{"n_layer": 15, "d_model": 192, "n_head": 6, "n_kv_head": 6, "head_dim": 32, "d_mlp": 576, "vocab_size": 2048, "activation": "tanh_gelu", "norm": "layernorm", "norm_place": "pre", "norm_eps": 1e-06, "positions": "learned", "qk_norm": false, "attn_scale": 0.177, "bias": "all", "tie_embeddings": true, "parallel_block": false, "init": "normal", "init_std_qkv": 0.0188, "init_std_o": 0.00343, "init_std_up": 0.0188, "init_std_down": 0.00343, "optimizer": "muon_variant", "lr": 0.00861, "beta1": 0.95, "weight_decay": 0.014, "lr_head": 0.00903, "warmup_steps": 200, "schedule": "cos", "final_lr_fraction": 0.1, "batch_tokens": 65536, "seq_len": 512, "doc_mask": false, "train_tokens": 426500000, "steps": 6508, "dataset": "wikipedia_en"}
MLP neurons of a small language model. Each row is named by its layer, matrix (up: input weights) and neuron, and shows model dimensions 80-175. Each number is 500 + 25 x the weight over its row's rms, rounded and kept within 0 to 999. Numbers have three digits each.
After each neuron's rows, "fires on" lists the tokens most often at its 100 highest values on Wikipedia text that the model never trained on; "fires in" lists the words (lower case) most often at its 100 highest values on Wikipedia text that the model never trained on.

L2.up541:514527443513532500486464537531487523560484513453455506553503465448457550495501511485505520483532470457533480484506492481492447469488507462498506476527515495511483497508483494525524469508483478485494505490468527528493549496536492529500487464503527460504503473490544536483477502479504508484
fires on: "ord", " name"
fires in: "name", "according", "jordan", "records"

L12.up1:452514505463510534528472524496505505564491526493505506516483486480486503514456493486515492486496445482520503494455503487466510494484492511479478479464472529522500514490489490489492517535541486495532455530531523493522511541466487460535496536496513451477468504518458505532497506463534535489
fires on: " a", "b", " of", " the", " to", "ro"
fires in: "a", "of", "the", "billboard", "to", "after"

L6.up70:490465543509505522483502505499489496535518505511496513476495495474566533506498498478499520478511491535480517516504485457509471454492513460523495472517496527502493429457504444523448565519495502534510498538512509455499504523447549469518494529508487499481514480492532475513507535482501482526
fires on: " per", " during", " min", " Per"
fires in: "during", "minutes", "period", "per", "performance"

L2.up92:494507499517523461481555480455527486487513508496472468523510502538510518504525509499509507469486469451490500432518487503508525513470508494504476490513527522456510498501483512467526520488477496493526515509510434492531522526488484474489523462506503530511546499491483492552507544503503506536
fires on: " work", " serv", "act", " Pol", " part"
fires in: "work", "served", "worked", "works", "practice"

L2.up346:516500485447505501477494528491537490497514523505510468521467517505472465533466471486469517488497480475474512460489491452470486512484536556472459471493486483499513472505484538515498484489529473504485479483542491537514495497511481510472573507512515516539520492483489492509488500461487465502
fires on: "w", " new", " more", " New", " Sw", " sm"
fires in: "new", "more", "software", "swing", "small", "www"

L5.up231:481489527487462474501522542529495459488497478526496520524482485547470522485518525498488512455476514500540486490488502490498509538486536467494535497542451492494508515513463485562491517509516520473468525503525494473468438460521480489534512500516485504511506496498522477564502531540503469472
fires on: "ival", "un", " Cup", " ent", " Championship"
fires in: "festival", "cup", "championships", "war", "games", "gun"

L2.up349:518522492540474481464520541538492503483502495577484510521510472500530514509485492523481502511547462500523525473502494482486479536505470485504551526502488498513552516456504493516443526496506496444495504479530483506524521510466502493479492508423533519534498498543505541494534528524505492499
fires on: "art", " such", " includ", " list", " follow"
fires in: "such", "department", "included", "followed", "listed", "heart"

L2.up286:530501488508482448485476491496508498473546487533496576465454546465516526510496504492458520494487528536485514471506484523516516462474467539493496519548525540490530493491514495500534553513494482512457494515509489453544496480529503510494525510498504476515514564475515479510490520512492493462
fires on: " med", " art", " Art", " Med", "ital", "oup"
fires in: "art", "media", "medical", "artist", "medal", "medicine"